Part of a small language model's weights.
Architecture: RMSNorm before each block, capped logits.
MLP neurons of a small language model. Each row is named by its layer, matrix (gate and up: input weights; down: output weights) and neuron, and shows model dimensions 357-484. Each number is 50 + 10 x the weight over its row's rms, rounded and kept within 0 to 99. A neuron's up and down rows have the sign that makes its largest values positive.
A block is one neuron, or neurons of one layer that tend to fire together. Before each block is what it responds to, as a language model described it from the Wikipedia text at the highest values.

Description: Up / up to
L4.gate266:51 48 43 64 45 46 44 48 41 68 53 49 49 65 46 57 46 59 54 44 55 46 51 43 64 40 24 48 67 44 31 42 70 53 50 36 60 51 51 53 76 42 53 62 56 49 55 35 47 45 43 51 47 69 35 35 38 41 56 47 74 44 54 63 41 52 36 60 49 32 52 45 63 42 58 41 50 47 63 34 55 52 52 69 48 48 59 50 72 43 45 63 46 41 49 49 57 41 48 43 54 57 59 52 30 41 63 68 48 68 52 48 43 43 42 56 51 39 51 43 48 45 59 54 47 46 47 54
L4.up266:73 30 65 44 47 48 65 45 50 37 53 62 58 36 49 40 59 62 51 52 54 42 44 48 51 57 46 51 48 64 58 53 48 47 40 52 48 60 52 73 56 39 43 63 63 68 60 57 40 44 39 44 43 40 58 45 35 55 34 43 33 46 60 60 36 40 60 50 32 65 35 43 48 53 51 63 41 52 44 46 39 36 64 53 49 46 37 57 66 41 51 58 46 59 50 43 56 42 37 65 61 46 37 34 51 49 51 32 55 64 54 45 51 42 54 55 62 40 41 53 77 60 50 47 58 71 67 49
L4.down266:45 66 63 47 55 68 53 52 65 51 53 58 42 50 65 59 51 44 48 51 38 54 48 39 46 49 50 57 54 59 65 54 67 46 51 60 42 44 41 53 46 59 48 53 47 68 40 55 57 31 34 60 48 46 55 48 42 41 36 49 36 54 44 57 63 52 50 46 50 47 37 36 44 57 50 73 50 32 61 38 41 47 60 69 47 53 35 75 41 46 50 45 52 58 54 50 49 58 34 65 47 45 49 20 54 33 68 45 39 35 58 45 60 62 47 43 45 39 50 61 56 47 57 45 50 53 57 56
L4.gate333:43 44 67 58 49 42 56 44 55 38 52 45 54 49 36 62 59 31 56 57 57 45 49 59 47 47 48 67 69 53 45 56 43 52 49 54 62 49 45 43 43 57 61 60 41 42 61 51 54 59 53 50 46 34 49 61 32 52 44 31 62 74 45 52 31 67 65 43 47 44 32 36 50 47 69 49 46 58 54 40 60 43 59 68 66 48 36 42 42 58 62 50 44 55 47 29 61 49 38 46 52 50 70 53 45 53 51 33 49 39 49 61 63 48 60 61 54 35 57 42 56 43 36 57 44 58 64 45
L4.up333:51 68 60 56 40 43 47 36 45 59 41 50 54 45 29 63 74 29 38 40 55 52 52 39 38 43 47 38 54 53 60 45 36 45 53 53 47 62 45 48 50 57 57 51 58 45 60 45 52 52 38 24 62 56 44 47 38 49 48 32 51 49 50 36 46 56 64 45 49 31 43 48 58 54 20 49 47 39 56 53 52 53 37 50 32 51 37 37 39 77 44 63 48 33 61 43 63 68 55 59 49 56 59 58 60 55 67 72 49 57 64 45 41 54 45 48 36 54 53 47 57 50 53 71 45 29 35 40
L4.down333:41 53 60 34 57 38 67 42 53 38 47 51 64 48 41 45 45 55 69 68 41 47 54 55 52 28 69 39 38 38 53 71 65 39 38 60 21 63 50 46 58 37 64 57 66 49 46 33 46 51 39 40 37 49 46 52 58 53 45 41 55 40 64 34 25 48 47 60 52 44 61 57 40 60 65 38 52 51 50 54 57 45 50 47 63 53 41 47 36 49 65 62 43 51 59 45 45 58 60 45 52 66 51 41 37 58 52 57 52 63 59 65 64 72 54 46 24 47 57 49 60 65 55 59 50 41 42 50
L4.gate420:48 41 45 47 44 32 48 59 42 63 74 63 61 53 54 49 60 61 45 55 33 48 39 54 48 58 63 48 49 60 43 66 45 50 66 35 44 53 50 52 68 52 57 52 46 42 49 53 65 55 59 51 63 39 38 58 43 39 48 45 45 44 53 46 43 51 56 56 40 60 55 40 42 49 51 55 54 47 43 67 72 53 38 38 62 53 66 56 49 44 50 59 54 54 44 42 55 62 30 52 50 65 35 29 42 39 46 43 60 56 40 54 60 35 56 62 51 52 57 60 56 47 27 58 52 37 53 49
L4.up420:45 46 40 59 49 49 54 33 35 53 57 51 61 57 35 47 54 57 48 63 62 46 44 32 68 48 60 46 48 46 58 59 69 43 52 37 42 50 52 53 61 48 49 67 67 48 47 57 49 53 56 40 40 39 62 40 42 64 48 68 50 48 59 41 41 51 66 46 47 48 43 55 43 44 30 56 58 50 61 32 44 54 33 42 48 50 67 39 46 53 49 45 52 48 18 43 53 49 59 35 43 53 33 47 44 47 55 36 50 59 45 45 57 40 45 30 58 39 54 33 40 42 48 75 47 37 41 51
L4.down420:40 57 46 43 60 42 53 56 40 54 45 63 25 59 34 43 61 53 55 46 41 39 47 45 54 56 53 56 63 41 55 60 69 59 69 44 48 47 69 56 49 58 48 48 55 44 59 49 68 57 54 46 50 36 63 52 32 54 61 68 51 49 60 43 54 51 67 54 55 29 49 46 58 52 51 63 56 45 46 41 45 35 45 33 46 44 68 47 51 72 56 38 48 51 42 58 37 38 48 63 53 64 40 45 37 41 62 55 65 49 57 60 33 46 48 43 51 34 43 52 47 35 52 61 51 47 55 42
L4.gate1323:50 51 56 43 54 65 53 38 41 34 55 37 73 48 71 66 57 44 45 36 56 53 46 45 53 39 45 53 47 64 46 55 66 39 50 60 57 39 51 68 66 55 47 56 45 36 54 51 61 52 52 64 35 65 61 48 52 52 49 47 51 43 58 67 55 53 58 56 62 30 44 54 45 29 46 35 62 44 55 65 39 58 41 77 49 50 73 61 50 53 51 78 33 39 66 50 43 49 48 41 48 46 60 46 51 49 44 23 45 50 44 49 58 47 53 53 46 53 38 56 51 63 52 59 30 65 54 27
L4.up1323:40 46 52 48 42 48 66 47 53 65 44 55 35 25 42 57 60 46 41 63 62 56 52 54 53 58 42 49 58 57 58 35 54 49 56 73 57 43 55 48 45 32 58 54 53 43 50 28 53 68 50 38 34 59 44 64 27 45 45 63 63 47 63 46 30 62 49 53 61 52 52 50 49 31 49 49 57 39 53 41 44 51 65 54 54 49 50 56 60 43 56 59 38 44 50 58 35 51 62 63 50 52 37 57 44 62 55 49 51 51 44 47 59 43 54 47 43 49 44 45 55 50 56 47 53 47 59 37
L4.down1323:40 62 65 48 43 56 57 50 54 43 51 48 46 49 36 49 72 52 50 61 63 49 60 56 75 43 45 51 57 53 67 56 53 46 34 66 49 36 74 65 40 67 42 49 63 52 40 42 64 46 31 55 47 43 45 70 38 51 47 50 59 58 47 43 53 53 40 58 52 47 38 42 56 27 58 68 44 44 63 43 49 49 47 40 49 49 52 41 43 65 62 61 64 58 43 42 39 57 64 38 64 74 61 53 56 70 45 54 44 73 36 59 60 46 28 59 50 42 58 46 48 53 48 59 57 55 40 50

Description: Word-initial prefix pieces
L5.gate142:37 34 55 47 65 67 38 45 47 51 61 56 45 48 45 33 48 38 47 28 56 57 53 55 71 45 56 48 55 41 33 31 55 45 58 57 51 53 67 37 50 47 51 46 43 49 67 40 55 64 48 58 31 44 61 46 32 52 46 57 61 44 46 63 56 38 43 47 48 40 52 64 49 49 40 57 44 64 37 35 52 46 49 65 52 52 39 55 54 57 57 48 62 72 45 42 63 51 60 42 44 57 57 58 54 58 52 38 60 41 60 42 51 42 47 68 47 44 27 49 48 69 45 36 69 40 54 53
L5.up142:57 41 45 47 53 45 47 56 62 32 58 50 52 56 63 34 61 66 51 34 44 59 49 66 47 56 37 56 64 51 52 44 57 41 36 64 66 68 66 39 35 51 61 61 79 34 42 39 42 53 62 51 46 52 59 48 47 42 64 60 55 48 45 67 57 51 47 46 67 56 53 62 60 36 50 39 44 61 53 46 42 60 63 59 34 48 49 49 36 58 42 53 64 60 55 53 37 66 65 62 49 47 35 45 51 66 55 45 31 46 56 49 56 42 57 47 54 45 36 40 53 31 37 44 34 47 47 55
L5.down142:66 39 55 50 56 62 47 63 65 50 58 54 46 34 41 46 56 55 48 55 44 41 59 58 43 49 52 67 61 66 44 69 49 51 37 46 54 49 46 50 44 63 59 38 41 55 59 67 49 51 56 61 48 66 58 43 56 41 52 54 70 67 45 49 64 52 47 38 56 62 53 52 60 42 44 49 60 38 59 51 48 34 49 58 49 64 35 47 49 55 42 41 55 44 67 42 62 67 52 53 53 62 68 49 51 50 37 64 35 60 46 61 54 74 49 42 71 50 60 47 48 52 37 69 58 41 54 53
L5.gate479:30 53 57 61 47 40 61 49 48 57 45 36 51 64 44 51 53 62 68 46 42 51 48 59 55 62 52 56 33 49 46 56 54 55 59 42 52 52 51 52 52 39 49 47 54 45 52 55 68 57 59 43 40 50 62 47 29 35 64 56 41 46 40 54 45 40 64 50 36 39 64 42 52 45 52 53 51 55 34 57 60 30 52 51 47 37 45 69 58 61 49 47 57 57 59 73 43 58 55 53 72 61 70 49 43 47 45 63 57 49 35 46 44 49 63 47 51 36 74 45 41 35 49 38 36 39 69 65
L5.up479:55 52 37 49 68 57 30 48 52 51 38 52 44 52 52 50 61 58 57 64 58 47 49 59 55 62 56 27 67 52 52 51 42 41 53 53 47 60 68 48 57 61 38 43 51 55 56 52 46 59 59 33 73 41 61 60 70 51 65 52 59 37 39 50 44 51 53 68 50 46 55 53 30 40 37 47 57 65 62 40 51 60 52 56 59 43 49 38 55 55 61 44 46 40 45 60 41 52 47 47 53 62 71 50 51 52 29 64 48 72 57 55 35 57 50 62 49 55 50 41 38 49 51 53 46 42 47 36
L5.down479:56 56 52 50 44 62 43 35 61 48 54 40 59 79 51 47 58 52 32 48 44 67 62 42 51 60 47 61 39 52 37 46 56 57 58 41 54 44 59 57 65 48 48 54 66 75 38 62 62 58 72 41 61 45 48 73 46 52 30 56 54 60 35 49 54 62 57 67 58 44 49 39 45 45 45 49 55 60 47 57 50 50 70 46 29 57 65 60 49 64 55 51 41 47 47 53 49 57 70 52 44 34 62 53 40 60 44 35 50 47 41 51 47 44 46 52 48 47 52 41 49 38 46 58 28 29 58 52
L5.gate504:46 55 47 62 52 65 48 42 18 43 50 65 54 63 38 54 39 41 59 48 55 59 58 43 38 44 47 60 46 55 44 60 51 61 34 62 58 49 43 51 54 30 41 51 70 56 42 41 41 51 53 48 64 58 41 50 52 48 49 58 62 48 68 75 47 28 57 52 46 43 42 68 56 44 45 39 42 50 35 47 53 36 53 54 40 44 63 43 44 50 52 64 45 62 64 47 50 52 36 55 67 66 60 58 37 34 38 56 56 62 58 50 38 42 43 39 59 57 51 54 48 47 61 40 58 55 50 33
L5.up504:38 51 26 45 54 73 37 42 58 48 47 46 56 29 27 41 51 45 65 63 64 59 43 54 48 50 57 43 68 61 57 53 44 45 60 37 52 38 78 58 39 50 40 64 59 46 37 56 58 57 52 23 49 63 50 58 50 52 58 49 58 49 52 56 41 40 49 47 44 24 52 63 54 61 62 50 43 44 45 51 49 44 48 64 49 49 59 38 57 65 45 56 38 51 48 54 45 50 50 47 55 56 54 50 68 42 65 64 48 67 31 71 39 58 62 44 59 43 52 58 30 62 62 44 45 49 73 61
L5.down504:47 49 29 56 48 53 36 59 71 39 49 56 72 42 43 55 66 49 58 53 50 66 59 38 41 36 42 48 49 51 51 44 56 35 57 58 56 52 65 54 66 47 46 63 56 61 43 43 76 64 74 40 50 63 42 59 59 65 46 67 51 28 48 59 53 44 70 45 52 37 43 41 62 61 41 63 55 35 74 55 58 41 56 53 59 28 40 68 61 49 39 68 50 41 47 52 43 70 45 53 59 36 49 26 41 52 39 48 36 63 56 75 23 43 60 40 58 60 50 57 57 49 56 51 41 44 47 58
L5.gate572:62 49 50 53 68 45 58 50 51 38 59 56 52 41 72 50 39 52 60 60 60 43 52 37 40 43 64 77 47 43 45 45 47 55 67 43 62 48 54 51 54 31 46 60 60 43 54 44 28 59 50 50 52 43 46 57 60 69 45 59 61 65 53 53 56 62 44 47 62 31 52 54 41 48 54 45 52 49 46 53 51 65 50 52 49 50 49 52 47 39 54 32 71 48 49 21 57 31 52 50 70 54 43 45 42 50 64 49 54 45 68 65 57 50 17 52 40 46 27 52 76 48 43 56 44 57 56 44
L5.up572:48 53 50 43 34 52 42 31 47 32 47 50 44 43 44 49 57 52 57 56 59 52 62 47 55 58 49 46 46 66 38 69 68 43 53 42 53 39 64 50 48 40 68 40 41 52 67 53 44 47 47 47 51 49 41 54 47 55 44 39 34 52 51 53 50 50 41 66 41 70 42 52 51 53 53 58 50 29 44 50 38 53 41 57 42 44 41 47 58 24 53 59 45 57 55 46 80 41 46 59 41 80 50 65 46 51 39 51 72 57 46 48 55 46 68 61 61 51 50 53 47 46 51 34 32 53 49 74
L5.down572:60 55 60 60 44 51 48 47 40 37 44 47 54 60 59 47 42 46 82 37 52 60 40 46 44 41 58 65 39 58 43 44 37 46 44 37 55 54 67 57 58 61 46 46 54 65 38 36 45 46 55 55 52 53 50 41 56 46 33 53 60 49 71 59 28 40 67 48 28 63 48 36 56 56 41 53 43 46 49 61 37 43 51 50 67 55 46 40 53 61 45 66 49 50 57 43 23 72 62 48 57 58 41 41 52 66 49 61 61 78 56 41 59 32 42 41 39 41 55 53 47 39 49 52 49 55 43 33

Description: Quantity and degree words
L3.gate174:56 54 34 36 58 46 53 15 60 54 41 51 46 55 51 72 59 55 47 48 45 43 45 37 42 57 60 45 52 50 56 45 42 48 49 48 62 47 49 52 50 59 35 56 71 45 83 59 37 41 42 47 44 48 44 54 46 40 65 45 48 61 46 59 43 35 49 57 61 42 45 50 55 44 60 53 53 52 53 28 56 42 46 56 42 40 54 71 49 53 48 42 50 45 50 42 35 54 43 69 69 41 62 54 53 61 36 49 39 65 61 38 63 47 49 59 49 46 64 53 45 44 54 47 47 54 49 59
L3.up174:46 43 49 79 41 33 37 37 36 68 45 46 45 41 56 67 55 29 56 55 50 59 55 60 57 39 49 53 61 49 33 42 54 54 31 65 59 53 38 61 45 65 43 47 78 42 63 45 50 34 60 52 47 42 33 54 20 63 72 37 52 47 62 59 46 46 57 49 54 61 63 35 57 53 42 38 48 34 63 36 45 61 52 47 56 48 49 42 70 48 47 52 39 51 60 50 36 44 54 62 49 40 71 48 70 47 44 40 60 36 40 69 50 53 42 53 58 54 46 46 69 43 44 49 26 60 47 37
L3.down174:38 53 54 56 46 59 45 45 42 45 53 63 48 62 48 36 61 49 38 54 44 25 35 50 54 49 58 41 73 52 62 58 42 38 39 36 52 54 54 70 66 33 50 36 55 53 68 42 55 35 41 60 55 46 60 34 53 48 38 46 43 46 34 52 63 56 47 42 71 47 49 60 53 42 34 56 42 49 76 62 43 46 39 56 54 54 47 64 58 51 54 49 60 54 68 44 42 64 43 51 40 67 38 29 63 35 54 57 29 52 26 41 52 43 59 51 34 54 34 46 45 37 62 42 53 41 44 35

Description: Opening quotation marks
L3.gate473:51 56 41 57 46 53 45 49 52 48 33 47 27 54 82 58 44 44 58 58 48 53 55 33 52 45 47 68 63 50 55 48 56 33 46 54 61 66 53 51 50 39 41 52 41 32 58 35 42 52 58 44 66 60 55 54 39 58 43 48 52 49 65 61 70 37 54 54 45 47 48 39 41 70 49 54 65 57 66 49 40 53 45 52 34 55 49 55 57 54 44 58 65 55 50 55 56 68 54 40 52 57 47 56 41 56 41 51 57 79 42 61 58 55 65 71 71 38 38 44 57 50 24 39 39 42 70 51
L3.up473:65 47 58 56 46 64 47 54 52 50 52 29 53 46 57 47 37 39 52 48 49 62 51 58 57 48 46 62 56 57 36 37 47 59 45 61 54 33 57 67 41 60 63 42 53 43 56 40 66 37 49 38 53 70 56 58 38 66 57 55 56 62 38 45 44 64 31 67 52 35 68 54 58 51 53 48 52 51 55 57 56 37 41 60 48 48 39 60 63 63 47 43 49 49 47 55 57 55 38 46 38 43 54 63 41 29 64 50 44 47 47 46 66 46 49 56 60 61 37 31 48 47 54 51 39 39 44 49
L3.down473:72 44 56 52 58 77 68 73 44 46 49 43 46 45 53 57 44 44 52 60 56 59 32 48 49 56 56 56 28 48 59 41 48 61 53 48 59 46 63 51 53 36 60 54 66 65 54 58 60 41 59 43 56 38 48 44 40 45 46 47 64 48 55 49 53 40 52 60 58 45 45 54 58 45 42 49 61 54 56 39 47 45 69 47 43 49 55 54 47 52 48 52 47 63 45 34 38 64 57 31 52 37 50 72 56 45 53 47 48 47 58 43 64 53 41 38 48 65 47 55 62 42 50 61 36 62 40 51

Description: Opening parenthesis before annotation
L4.gate170:49 44 54 57 35 44 52 40 59 69 64 69 39 46 62 45 50 53 47 41 38 56 57 64 49 42 51 69 55 44 35 52 69 59 65 65 51 65 74 39 71 63 40 71 40 54 42 47 58 56 53 52 43 50 40 61 39 47 41 48 74 47 45 36 44 55 53 50 48 33 54 44 47 63 49 43 64 73 43 60 58 64 53 64 52 41 59 51 50 51 42 49 40 50 50 52 47 44 32 49 45 43 49 42 66 60 60 43 51 57 56 64 50 34 52 28 56 46 50 50 56 65 66 59 65 52 56 45
L4.up170:55 45 42 50 38 34 80 46 57 46 56 55 53 54 68 47 39 39 50 51 63 39 55 69 58 40 31 35 48 46 63 54 51 51 46 54 56 50 43 59 54 61 54 59 54 65 50 67 47 42 63 47 49 62 51 52 59 53 59 48 53 54 69 57 41 39 61 60 56 66 53 56 41 36 45 51 54 51 53 50 39 69 63 41 48 48 53 45 41 58 68 54 43 43 49 56 66 36 42 58 59 46 47 35 47 67 60 43 58 48 62 24 54 54 37 54 43 40 46 61 54 27 62 54 52 52 56 66
L4.down170:38 61 49 48 57 55 44 63 51 54 54 53 53 18 61 68 63 49 53 63 36 47 60 56 48 68 52 56 75 73 32 50 45 43 55 54 53 43 78 49 32 62 48 55 44 38 49 42 51 57 56 58 49 56 53 45 50 40 44 54 38 58 67 59 27 39 52 42 56 58 40 67 48 54 51 41 48 62 63 48 53 47 37 35 39 57 49 28 55 58 51 41 53 58 55 40 63 39 55 66 45 49 31 71 49 49 48 55 49 54 54 59 55 38 56 56 59 50 35 59 55 56 58 42 30 49 47 54
L4.gate449:42 52 52 37 47 32 56 58 49 55 56 61 53 43 62 70 41 38 41 49 45 67 39 55 48 70 44 47 41 54 52 63 51 45 70 48 41 40 54 53 40 45 30 51 52 49 48 30 57 46 52 38 57 58 56 60 30 44 47 43 45 50 51 55 36 61 51 43 51 59 62 53 45 56 33 40 52 48 50 50 42 57 58 54 41 49 34 49 45 52 55 48 55 60 37 70 37 31 70 38 48 46 44 60 68 55 35 69 52 44 38 54 59 40 37 36 46 44 34 53 46 62 61 57 59 55 39 42
L4.up449:56 62 52 47 30 43 55 28 71 43 44 59 57 65 39 54 55 50 54 45 44 45 51 66 62 41 64 48 55 44 61 75 36 33 43 55 43 48 57 73 67 58 56 50 47 58 35 51 50 41 56 48 58 45 43 66 62 54 56 55 67 54 55 44 57 53 47 52 65 44 38 57 39 78 35 60 53 37 53 59 50 56 55 49 53 52 60 49 51 54 48 41 52 53 54 56 37 39 49 40 60 64 53 41 36 60 47 42 45 54 47 56 48 34 67 64 64 56 53 61 35 60 38 58 49 46 60 63
L4.down449:40 47 63 53 22 58 45 42 49 45 49 52 50 34 55 32 66 41 37 54 47 58 51 53 56 68 52 67 41 60 47 53 36 55 34 44 39 53 55 53 44 51 52 39 65 48 57 57 57 50 57 43 42 48 39 57 42 52 45 54 70 54 58 44 51 47 40 64 61 53 56 40 46 45 50 55 33 48 58 65 64 48 58 50 51 53 40 54 54 59 43 33 62 49 59 69 59 38 47 38 63 45 39 42 55 50 51 43 58 61 54 45 60 40 25 50 66 48 39 64 55 47 68 46 53 61 53 54
L4.gate460:53 55 51 61 50 50 51 55 45 54 52 64 40 54 47 50 42 49 68 46 41 44 54 48 47 57 55 57 35 47 51 36 44 42 60 52 60 47 38 53 34 55 67 53 59 52 62 43 51 63 66 50 60 39 55 50 68 42 41 55 51 43 49 60 51 45 36 61 57 55 46 66 40 64 59 52 55 44 48 58 55 45 59 55 42 45 48 48 63 48 54 47 74 56 37 67 56 50 56 55 58 36 38 49 58 52 46 54 64 60 30 60 40 41 62 48 49 44 59 56 48 23 52 55 52 54 54 43
L4.up460:40 33 51 45 55 51 48 66 44 61 49 64 49 52 54 39 28 70 52 49 49 48 62 69 32 57 51 52 40 54 33 35 35 51 53 54 47 58 47 56 52 61 68 59 52 47 49 42 57 60 47 44 68 40 46 63 55 50 51 61 59 51 62 46 54 48 39 52 56 57 60 52 37 50 59 45 46 40 51 53 47 63 49 50 41 53 46 32 50 34 60 31 57 61 46 66 61 48 45 39 42 48 34 50 59 50 59 45 55 68 34 68 43 46 62 61 60 58 53 71 57 42 34 54 46 56 69 52
L4.down460:43 59 72 51 24 52 75 54 48 56 48 43 43 28 40 42 46 33 45 53 40 45 55 55 46 68 66 60 53 51 46 40 42 48 69 59 67 41 54 57 42 57 50 48 61 56 48 56 46 49 54 59 58 40 50 45 50 41 47 63 56 34 44 53 60 63 47 53 51 45 47 58 45 48 52 53 48 51 44 64 56 63 58 48 51 49 59 61 59 45 49 45 48 35 53 51 47 52 41 54 51 46 46 34 61 65 51 62 44 54 51 50 47 44 59 62 42 55 57 68 44 40 32 54 44 57 48 46
L4.gate781:54 55 46 56 37 48 55 61 43 31 42 64 56 47 44 60 53 51 45 48 31 54 61 71 57 52 36 59 53 61 58 55 44 57 51 57 51 34 59 48 43 46 50 42 33 50 64 56 49 45 31 36 40 33 43 46 34 46 53 41 62 52 60 41 45 42 39 53 59 19 49 51 40 58 48 48 65 65 56 50 49 67 28 61 55 52 52 48 60 41 33 58 64 54 54 53 49 69 57 52 51 46 58 40 49 42 62 55 67 64 38 54 48 44 61 74 37 51 54 66 33 62 51 39 49 74 38 45
L4.up781:44 45 56 27 54 51 50 62 47 39 54 49 52 48 48 53 46 64 63 44 37 45 49 52 35 46 54 38 33 59 44 60 37 53 42 45 42 54 53 52 57 42 60 45 61 52 54 63 60 63 52 55 56 54 51 66 37 53 32 54 49 42 65 38 58 35 57 42 47 18 51 54 53 51 55 55 55 57 40 37 51 35 37 37 59 57 48 59 47 31 36 43 61 54 33 51 38 53 29 40 67 25 54 55 39 42 58 43 48 47 26 67 52 62 47 48 43 50 50 54 44 50 44 46 55 56 57 61
L4.down781:52 37 56 57 09 51 46 58 67 56 51 42 45 14 49 49 53 64 56 63 44 49 50 59 67 50 52 39 28 48 34 52 58 56 53 36 59 50 70 60 45 55 51 63 32 31 52 52 50 59 32 41 46 62 60 45 65 43 51 45 50 47 62 61 48 46 42 60 42 45 57 50 67 48 62 51 52 52 43 48 50 54 60 51 43 57 38 57 56 63 31 50 46 32 45 55 64 40 52 46 45 50 59 38 57 51 57 55 50 54 43 49 40 57 42 47 36 58 39 57 44 45 42 65 24 60 37 61

Description: Opening parenthesis after term
L5.gate189:56 59 50 53 33 67 62 54 57 61 59 50 48 49 46 52 53 42 47 49 27 48 52 54 48 49 48 54 46 52 48 59 48 43 42 49 45 39 52 59 42 54 63 37 44 54 42 63 61 63 54 39 38 44 56 58 40 62 41 67 48 27 43 53 57 50 36 50 52 25 52 37 56 53 58 56 64 55 44 41 66 47 43 60 52 58 57 50 32 37 36 43 40 58 60 56 53 52 52 50 52 53 56 36 47 50 51 64 49 57 39 51 41 55 42 39 45 42 56 66 60 55 31 45 46 55 55 60
L5.up189:44 54 43 58 64 47 48 65 60 51 47 57 37 64 55 66 49 39 49 55 77 44 56 54 58 59 48 44 33 61 65 58 40 30 54 38 39 48 61 51 49 56 47 45 51 53 36 38 48 53 64 69 26 48 47 40 48 56 32 56 58 39 58 49 46 53 49 50 58 56 65 50 56 46 41 33 35 43 48 45 45 61 53 37 57 42 43 54 39 39 45 47 46 57 42 66 44 46 47 57 48 45 62 55 54 46 34 65 45 48 36 56 63 51 30 22 65 41 48 48 27 48 53 35 66 60 53 51
L5.down189:56 52 56 44 00 59 55 44 60 43 48 52 46 00 53 41 57 52 55 57 50 51 57 55 45 52 36 51 66 53 42 52 57 48 48 47 65 58 55 54 52 49 59 51 41 49 55 53 42 59 51 38 49 57 51 37 42 50 43 46 51 54 54 46 52 43 54 49 52 51 36 48 53 47 49 50 50 52 40 55 55 54 59 47 49 54 64 44 47 50 43 57 41 45 44 42 41 56 43 50 46 40 49 50 57 56 56 49 35 65 54 46 58 47 54 54 40 42 50 65 47 47 41 47 42 53 44 57
L5.gate849:47 39 57 38 29 44 51 42 56 70 46 41 57 45 53 47 36 58 54 45 50 45 52 65 46 60 55 58 50 49 47 51 29 51 67 67 53 51 55 47 48 57 55 54 56 54 64 58 64 56 47 39 62 49 49 42 43 27 35 51 68 63 68 69 47 62 55 47 58 30 52 52 47 48 39 46 58 69 40 43 64 44 51 66 44 46 66 32 56 58 54 53 54 50 40 57 33 46 58 71 51 56 57 43 46 44 47 49 55 61 16 61 45 46 63 53 64 32 74 55 58 46 28 52 56 51 52 57
L5.up849:35 44 64 51 55 40 64 45 56 69 53 40 43 52 56 43 63 47 65 45 71 50 43 57 57 66 52 43 69 51 41 57 28 38 41 50 68 52 45 47 34 66 43 47 63 45 53 60 62 56 35 48 64 48 35 57 56 46 64 52 52 51 52 51 47 48 49 52 58 47 49 48 22 47 42 43 34 36 51 49 36 50 46 48 62 54 53 41 47 48 50 51 57 50 47 59 33 43 50 61 61 49 53 43 58 55 56 53 39 55 65 35 32 49 68 50 55 65 54 65 39 46 59 54 61 51 70 62
L5.down849:43 35 55 57 28 51 42 42 47 55 46 40 53 10 51 50 54 36 66 26 44 32 51 55 47 47 43 67 44 53 47 48 57 59 39 62 59 55 52 50 30 35 50 66 47 55 58 59 44 64 31 40 61 53 49 52 52 45 55 46 57 62 53 52 45 59 45 42 62 64 65 58 51 50 40 75 56 64 53 47 41 58 46 52 63 67 62 58 48 38 52 42 50 48 37 39 53 45 59 42 57 61 45 57 51 48 69 55 31 45 32 51 49 50 53 44 50 50 55 38 36 67 34 82 45 55 38 46
L5.gate1041:44 45 37 56 50 49 59 66 58 52 50 69 61 45 38 53 32 85 52 49 49 52 47 56 40 56 56 48 56 41 46 60 39 57 54 48 59 45 43 59 48 72 47 42 61 55 54 40 43 46 54 62 42 83 54 52 45 53 42 46 43 47 52 59 48 48 46 38 39 41 34 64 48 42 56 39 49 71 40 43 46 41 47 49 58 56 48 49 45 49 62 56 63 69 49 57 44 62 31 60 66 56 54 48 57 45 28 48 59 58 35 54 40 63 42 63 51 48 69 42 59 33 61 51 45 41 59 35
L5.up1041:69 44 31 36 31 58 53 48 37 46 58 38 51 53 48 56 34 60 55 46 51 64 49 57 40 39 45 58 45 40 44 42 48 41 41 38 68 60 45 40 35 39 78 52 52 49 52 53 50 58 23 61 47 42 59 67 60 44 52 32 35 48 46 66 63 48 45 46 47 54 55 49 44 50 39 34 58 39 65 46 47 47 43 51 65 55 67 41 63 81 27 45 49 47 42 46 55 41 40 67 67 41 49 69 61 48 50 47 30 72 53 59 36 46 54 59 70 54 53 62 51 54 57 54 55 47 53 55
L5.down1041:49 58 38 62 33 64 49 50 56 48 52 38 46 17 62 65 45 45 54 59 36 54 50 29 55 43 38 56 40 55 41 53 27 41 48 47 41 51 46 54 46 45 63 57 64 43 52 40 55 45 40 53 59 55 62 56 40 59 52 51 54 46 60 49 34 54 54 47 46 48 50 40 38 58 55 65 55 49 32 50 55 43 66 43 58 42 28 46 46 48 47 69 62 62 48 54 46 67 49 44 53 50 41 47 45 42 57 56 64 55 56 52 44 65 51 56 34 51 43 68 35 35 31 43 74 47 54 50
L5.gate1369:46 52 81 46 38 46 47 63 43 48 39 57 53 65 57 52 48 50 33 58 60 41 48 56 45 51 29 59 39 57 53 35 56 52 55 53 34 29 68 56 68 49 31 53 49 70 50 57 45 72 67 51 30 53 47 48 60 60 53 58 58 50 48 74 57 52 29 61 50 54 43 51 39 60 47 44 44 36 60 52 51 52 57 59 56 70 54 41 50 53 54 36 59 62 63 51 55 41 41 65 45 69 52 40 57 50 54 61 64 58 58 50 57 49 61 34 55 55 50 50 61 35 63 39 55 56 67 64
L5.up1369:42 49 37 41 31 57 47 64 63 51 64 60 66 45 31 45 32 45 47 48 64 46 52 59 79 53 39 37 49 62 46 52 47 45 30 46 52 53 54 56 43 53 59 56 53 58 47 41 42 39 55 32 54 70 47 53 47 37 40 65 43 48 47 36 33 58 51 56 51 31 52 60 45 31 47 76 45 62 50 58 60 63 59 74 39 46 49 58 53 54 63 45 50 42 42 54 57 42 46 52 45 56 50 43 39 47 41 38 49 41 46 41 55 52 51 50 47 48 35 50 36 38 42 57 50 41 56 58
L5.down1369:62 48 63 46 46 46 30 51 53 51 50 44 40 28 57 47 54 44 43 30 44 50 72 54 51 37 53 54 58 56 26 50 42 42 37 51 46 29 53 40 49 65 37 44 42 36 60 57 56 53 46 43 67 42 48 49 31 49 43 42 51 61 47 55 46 51 59 51 66 50 54 57 69 55 65 41 55 38 61 39 43 55 63 41 58 63 54 52 50 56 51 46 56 64 42 24 69 51 68 51 40 58 44 41 72 37 41 53 46 60 48 48 38 63 49 57 36 40 44 54 54 38 57 56 63 51 34 57